python train.py --n_layer=11 --d_model=224 --n_head=4 --n_kv_head=4 --head_dim=64 --d_mlp=640 --vocab_size=634 --activation="swiglu" --norm="rmsnorm" --norm_place="pre" --norm_eps=1e-05 --positions="rope" --rope_base=10000.0 --rope_fraction=1.0 --qk_norm=false --attn_scale=0.125 --bias="none" --tie_embeddings=true --parallel_block=false --init="uniform" --init_std_qkv=0.0334 --init_std_o=0.0 --init_std_up=0.0334 --init_std_down=0.0 --optimizer="muon_variant" --lr=0.012 --lr_mult_o=1.5 --beta1=0.95 --lr_head=0.00748 --warmup_steps=200 --schedule="wsd" --decay_fraction=0.942 --decay_shape="linear" --final_lr_fraction=0.0 --batch_tokens=32768 --seq_len=512 --doc_mask=true --train_tokens=140700000 --steps=4294 --dataset="wikipedia_en"
MLP neurons of a small language model. Each row is named by its layer, matrix (gate and up: input weights) and neuron, and shows model dimensions 0-223. Each number is 500 + 25 x the weight over its row's rms, rounded and kept within 0 to 999. Numbers have three digits each. A neuron's up and down rows have the sign that makes its largest values positive.
After each neuron's rows, "fires in" lists the words (lower case) most often at its 100 highest values on Wikipedia text that the model never trained on.

L3.gate461:505478485538510521545486488526492494480503490495529510501479551496470496517528521486534500508429491512506474479446506509457473521513503493466501451508433525514432524499494471506489503519537512506480522458468504534491489478503506479491511487468524508479520538484527507523485525485498490522460499513505520512503513494493508522491520483477450520490457512539533523477485471522547462528457470552543500485521485498521463525497497485502497503511557457466496466494513500479542488492475515508481483529472474457489514524503492441477564535527505500463497526510472483523523481468501474528529512513500499447507479531469515520527470494488487505508509510529516471477482476448514478459483
L3.up461:552487470463493551514500522496503456513517545498492499488493477503508528506472510503490519534502534472466519540520523500569463531497465482514534499527523495444499495497486503532512527482489529488538530484443496493504520447511521485532461518515442510490509529473532468518501501503521489531536495487488508513520468481496533484520464493560458482539492468469517523519519527501502505498481518486528505520493510502494481485488485538492500469472516513510445506512514505518511474511487517526512502518497531497495534515534509488524455509531490531528478504491535470496486437515488520488503498510481513514521521470530387524539522505557530496494522525514492498512536487514499461489485
fires in: "would", "will", "well", "won", "known", "went"

L6.gate301:478496523466508506464504504490523520482515514463528479476485541559551522492495474482512452522510516512511496524490531524482540534537530516521470561490494490475477495476487530481521492484495464505485506452534476501522480494521454452507513500530504516556528491476496516474461442514489502468509462523517490517497526570470512475504490513466526513510533496513501521493511509513544455525497501555529495511556502503527521487494482531504480518539511487458513506489490519500451462509474508525524494490529497501532503520473514537477564532538500505497495467497532489498495470508487446524542467477520477495467517492463470479530510506513493512497473483475495484483507509480565515473474
L6.up301:544464495495510522526513500468529494486475505506482472429507467522478467483526460528473457456507519488481509494497484547537454507468525510475477475484499491531521497529477508481464468468497479506488495533520487526484522480560503513518500520492464520560450495542512505477465502489497533508488517506491505482479565463459514529530518538499486515509544517499470488511509499505504486466503502466502487549487485506465468497521481533473468504498507515508440524503532491462507502510495480539494498494526531559500442524500494538515515498513494538460484503473502522464490489498480536585499493498507495503496490484503505464468457471497533509520504481514471478495467528482512519500462
fires in: "both", "another", "british", "rothschild", "britain", "sarasota"

L2.gate331:497427528504521493538500514522511514447472476508448502489490427490486498484521477516501466496485503511555498526553525447503517518499495513464476490480521504488481490512482481450525528500507518460536505452509492503484477439501489474521507543521532493492498539506513488500511472457507518504520525468513483487472448508524522465499486506490514476537482481467509522520499496495517502493504518471495530530514514522501553455565495507513547503538558495524492528513489497513514505559484510494524469558505483502493483523528495474513512498555445524492512499493499496508515508479526500484502485502455537497509486517512488524500430461506509476469462475498486484497505468510483526503542
L2.up331:474485482503519519496517552517476502528451501477482502463498501519495459534507481515501516481502483478472488449518505484519538502458475505503477487541521487519523478519494500512530494463468521479502479482547448500484494488536508484507454546544489491496523488513516527485516455489519522525510531485513454521509482492479473477488526508475545459507551521469497501529465492524489523528468483493493514550502550534521487492510485474523498451532514513501512557481473479541522469477506496502507495522504457485476507473455455473475510493499491462514504509498516588512489523468538489512494481488477471449489516524529504524481524524499521518479436520512443529522535519499505500509523
fires in: "other", "out", "over", "ozone", "position", "own"

L2.gate349:510491482475549525512500488475529501500463489506450499452505526401518520520487528508500495522483523476517472504530509513496479503500529486530479545507474503521509469514527531502470473491508500479466497488462519499495487511539535470511469475495514467498507489536501550527526522446510515491505542514525487513464540493530546533484477445557496518521477530532498555525479467489506506503506514508513496460504492512490538445435489542495481485446536471494493472475507497524470510509517486508512469518533537499529515485478484506510490498527507496518490500466450496517508528506499456506485492515509476486496467500490541456478477535500485515505510517458487466484469516555528487478493
L2.up349:501507504467525520504516480466475479501453523497479496501476498453503518510478532492490486513449535472498476539526517491509457532487532460499492538523475519535503505487501489515456490496541477454463497501519503449556491482525499471529494519524474488491517484511486513496487556467494523505510490460523475516502551517489521504495460469536489497512445487473528583517492491465497493566479475510468497450510521494474505452471449519485517485532487464542490484471528472489490499471530485490516488509515524511502552480495507482488490470521528475505480510470492495477542493517488442535511503541537499491500483491513522479500492535485515536491520465470503514522510519534543477470524
fires in: "february", "april", "had", "january"

L3.gate264:530512476488522497498504487452495502465448440513528506537509515435529517453493504524503470487514509510497523509449529488513483513527511505499493478486490503451514507480455538488526490498549513514495476487493536466502496519526517496520512516534457472487497505534460522499514474427506553523461480533480508522453481487482481443517486529480487510518534527518506483510487459514464489461500472494487515488494526517561485470471509477478508560478498510499473510478523517483496494499523486495523499538514516502481511520495520470479493512525489524492535509514469486489504520450458522490486482548525437486499519464549496528509504534507483479496512488544548486466510517475468484545498
L3.up264:534553466508531535525539500449527505528486471486500516509496485475417517506505488521502477501506488509474510495458527505505492515488535497515515513508470500470547524519453518509506500491535486508502472521495473490507511495496482489471519524520481529491516503509420529508485493531479550519507500534489501518450533505490521505507488536472518515564519527486482518495468493480484499498485476532489547489504500505484440506506508516499494548501461482516516467444607510509470482506526466484522471493519516503503501475499503471499495526519462508465494504488525496477520548470504471512539482517499497479497494469511458497559555508470504496504485493509519460468505483463483502515537
fires in: "has", "information", "received", "receive", "research"

L3.gate618:547501445470483491491465509524516466481522472499501535519480495452549496496477487483486525482520489524484519518518453495500519461480502483511499514483471553513483502508493514477520472518523498515522500502497467461499536494508490535493547490474486484484477472536504508505523488434458486464508501484513489498464495477524483482476557463514516490500485496495504525545472484518513450493501486489486501494507491496515535467478477527488508502513475498489464479494533525514527486533514477494462533528492487546541585476529472529562525496512498486485543508502511560459539469500521477570492478465521512486469502497551473514518504510497486479524492489518502562473491515465500505517533
L3.up618:550515488500487477481458476483514480496482487521530531496496486475535479505515534516463502493493475523498501521480449498502514483486519549474521525460457466484527516494538525462520510492509491525518514543480452459477521530494502549478501517460453483520478467524453501540503473510481532501561526509517473511472502508528493518504547510502502522510531493499467526499465480526503456496483517516453505508521513508500495516520502495514502490504474497489482510512532506521502525557524479465500463475491494552542486507485485481550504522472494460515504562489502546452511455543544489498559499494558524473487511473525472501525457487498477528504512522499502512495521511459510509547491
fires in: "been", "be", "culture", "before", "began", "based"

L2.gate114:515553409521482474475494487502518503452528505473498462526503490478511494549480476483455494495504486484476536541525483494491550497485483501497487505479499498512449444487515506488471512524522467461469533490526526478495469528474514441549539465496508487504456480495519494533509509551509467460492507487482535493528510491513536496505471506464523498551471496472545501497498496487485516484500560510498503464515492520508513489500514494492527505509521474537480488453518519491538540470469492469509508500464501521505512466523476497504468501499502493507484502464520500530480477478522456498460489515463492527531531470489522478497512546510482511496493492563505500468500466528477505431493
L2.up114:494528412505448482486494468492495514451475503465498498527518492469531479537494469485473516486497476480498540536508501508493533521498516506464464512496483487488497474477534521446463512508490459479465543486563540514487476527482527454515526460513503492521502488510507483532507479523514490477475502495513553490523517465508531511495473520502506466532479457480565496502481488457488489466518553499509480485522487520523501490513519518486541530505515482503479515471544516520516558499489482456478516491443521500503510460522462512506460518497507503540483494464526475513486493487519446484469506520483496515526511481487523462515501543502504479508508477537512516464529520521476497450490
fires in: "january", "february", "june", "july", "october", "april"

L2.gate310:489487512504540524510505456481433539497517521480498505524523487538464501493439520491480490476476515452476465466516492545485460517518479502495468499534485467489491504514496494473485524487472546500453521505538500491485511523485530497488449460489478525498527509514508536482488547477442518475496477544541525498510515494500509470492493486472515489504533520467478470491538502480433504532533472540477556505499453481486496511499487540523483556497511509538474509498503469519503488485545537470473472483478512502523512520465522523474480500517449522490502518476516506498517542482470519514485489475507483485494474546531466515528545505479479456477501486492519507506487472486496500495437
L2.up310:495503493498484483479503469509501478491492501472537491468519529533496529488494494505506498490474521438534491453475489489517521559480546513544512461517486459511493480444475524485469518499476486507508504508469462506500505505515459490467487485494443501507519468548537500535512530462509532507531533500535521479523496524497512492504467441487473521526495499530459494501512551515467528506485453514422507501461471532492482504518505520475507510542446505498517484484549487508508517508479489524500490525477505488510478498473451496527460514542522520487491527478480501538477476471514538463528485474497531454518495487508520510502499524514529492465478495481537497469512439494461487536468
fires in: "has", "career", "2022", "also", "2020", "name"

L3.gate630:529508481491480541478460443505459447490490500469469502486534523492481489519482534477462540497483469538508493510535489465464510530475491524452509495486483506492510493508505453514465451532528515463526536458526491540506493489489484451524537485506491498481508483493489500526510494475495501534519530494496541528551515483492467536488462504503500514503451478491477487531503489483475502516511517504533542483513545463512460516518503531535563489504489525480470520548538552519472465537511519506498507513539547528506516515464473460520504482476486509527438505465517529512531458453518483509485470514507540496486471516496491502499501510510454490479504501515492491537532517520489492514506
L3.up630:497536492508489508507465419500445477471464520486480500493531513484452521570472492526527527510496488525490503512519507518503496503516507523454531513483537519516471468533513516498468459491497488493470510476532497512504526485462517460521510489521472474504491482489482473533488514415513487533489515485536479517529516475482522545502469525449497487462455475504443504510517484490482475523488477482534519468492492540490480506506489515523529482511509515493464536546506541514480518529510503497508499493526497481521539504515512490533529495503503551504496535446519500447503488493505496502459497512500545524503524535525460530502521562503487463498513513515503473527488500488545468458510
fires in: "would", "will", "william", "old"

L3.gate301:487484521494512502514533497497521468494479486519476493509485497522542493540513502571502526479499528513477499536493487520545462490451499475484535517494528486470510532495493501467531533479513494551496518531485495499509545525518444527485503477513496524515464491464512499489546509457503485530517539505518525498518514483481534465529495488529526535459577510513485501515505480526473453534455486521508484533503478510474490477524510523534505491522516488534512500543502549564526481461453503518513494481477486498517480497489528510498525514530544536486496499555565489515474509486542510499479471488495497482522513495528506508541510508514473528432489488502501475534474503470465538486505
L3.up301:505491528519555534549487505469485516512460477477532529509463456496492508481541474511485454519532508494495501516469483520547541465496504465526534519504477513501510494488496480510474473486508493520520446509446493521494457508530510530539466500544535478472550537497548490479502499472518518461484493449515485528517490455474473476489515513528481494467452489515491492504499500486504525479481474521512531545478508484471498555520529476506499483517464510510474495517502462479477462503511479522470539497532520475493466481489509495502515500478493540454543477509468501469491539524489494476495480454528464479475520528469472499508502469489513494507473507487547495530473492496484478427477
fires in: "both", "main", "maine", "black", "britain", "back"

L2.gate493:480495536484534477496524485507504432482458502503457479480476495572494503500510495508507526450488519482539470497480507502484518567492534521475498505491482445530487506493497467472515496497477529474464502495510531512438510526587503485497533498486481506513485532490483484517527503448484538516504547515493493522468511481529459533505448441513510552486534470524471507478495523509520488489503543503485532516486491493519498495498505475509497532500491477501474502490509508492473515459512533506474512493501519495518485527490502472505504544533548542508474529464526460540495499472494520501476476479513507500515493502460523518495536516478523463488531521499553519486543489481455545496494
L2.up493:520490560495536487500506483507491445477492484518479489468477480582487525520512505509500514434480505478532479523471501506481512566493532512486498522493479447511498503493517465453522509503503527496461526484509526525434502533571491474511538487484484516521498502501492491529515523456501535530495545507491496542507536486516461525506446461502500550512515498512504536478503498502508497489517550506449526503478483484512519482514508471489493538486478485492448508507498502499505511489510518505478530490499555503532475522454503524507483514538544542516472549495542468529516508478488535484477487499525491495504521492492515525506493496465523476483511537497543519490528502484453542487497
fires in: "career", "changed", "has", "language"

L4.gate625:507477447484476500472497516512519527506558523500512480500496529499531525464494514473500509484465462458494455524533484482475507495486516557475477540522500509500519472502484495517493489478512514523508494500523489469545537486469507505503530484488521495468522463476495505485475463493504546517509520490476466535552543489486491485508504487474463456516470530488501475536514507487492465494481525525511528474539460511501478517504499528442520507501505519527509532491508506474495451543478432516549482536510510521487487487541498506481506502466522533494467513484454500506487442517463517489557485492518497476472530491482550504511522488545526474460523462542546545525485481501478526522507
L4.up625:522502495549502495553487473546526501516485494473548500499549500495430505488495506551478484519510527495522549495467484460553520464455520457493497515460473539497537506491483508454499443431488502469492503535535471484512541512517501520514449492494489473500524505497511482516461541477483514484518524534517502500520532525523492523527552500504518483519493477470512489519491520470496518473538494526536504509458497470472498523527520515494471548528531479542509531524458481524534485533493542521530514480440491519520494531512515471502522465498516521505525502477510501496509482521517507519504461475481510490503515507488516504525490518513480475475486511527530522550504497499512516483551
fires in: "before", "being", "be", "began", "votes", "spanish"

L3.gate493:501486539478492496472508486491480473519468487498477540511512525477518519485500503532501549470532507527474470511498504502512523522483497504469502508514517538461484489523521524493531488448458522468517548469490499480529482502491532479539449487506462515558485507505497498500513503477485514540523530521501478501491499477494523470504522507529515521491505484467511503495501503458453479511467485491534506496492525526488462445463484482537519524477510495504517499465500537496515465532475536474500534487525456498534554534508490413494531490508552495541445517492506524485482475488473510471439537521552494480498485529519505539532493516504512504490574496512465498501506506504542487482537
L3.up493:510523507460506502511454483438522443517512504511528530504510526465505509500468507499504520511485471532499488485497447488506499512499527486480510471525527518480502470515508465508497497504445515497508550491482491523500500483491514511571491474482499469487497479507496487524484514486486537567474503521498472504486522490471517496461532521507498493485492540477477441522463491487507475531438484516520485505500478517486463467452452496541495511476462471535495531515516501517524462469463497515511458503527525479493532518466472491470522475482509511536484498456494464573541490440516518524506554469541515501484488543509522511486492531488521529465499465470477522486499524523513490511513
fires in: "will", "would", "william", "championships", "championship", "chicago"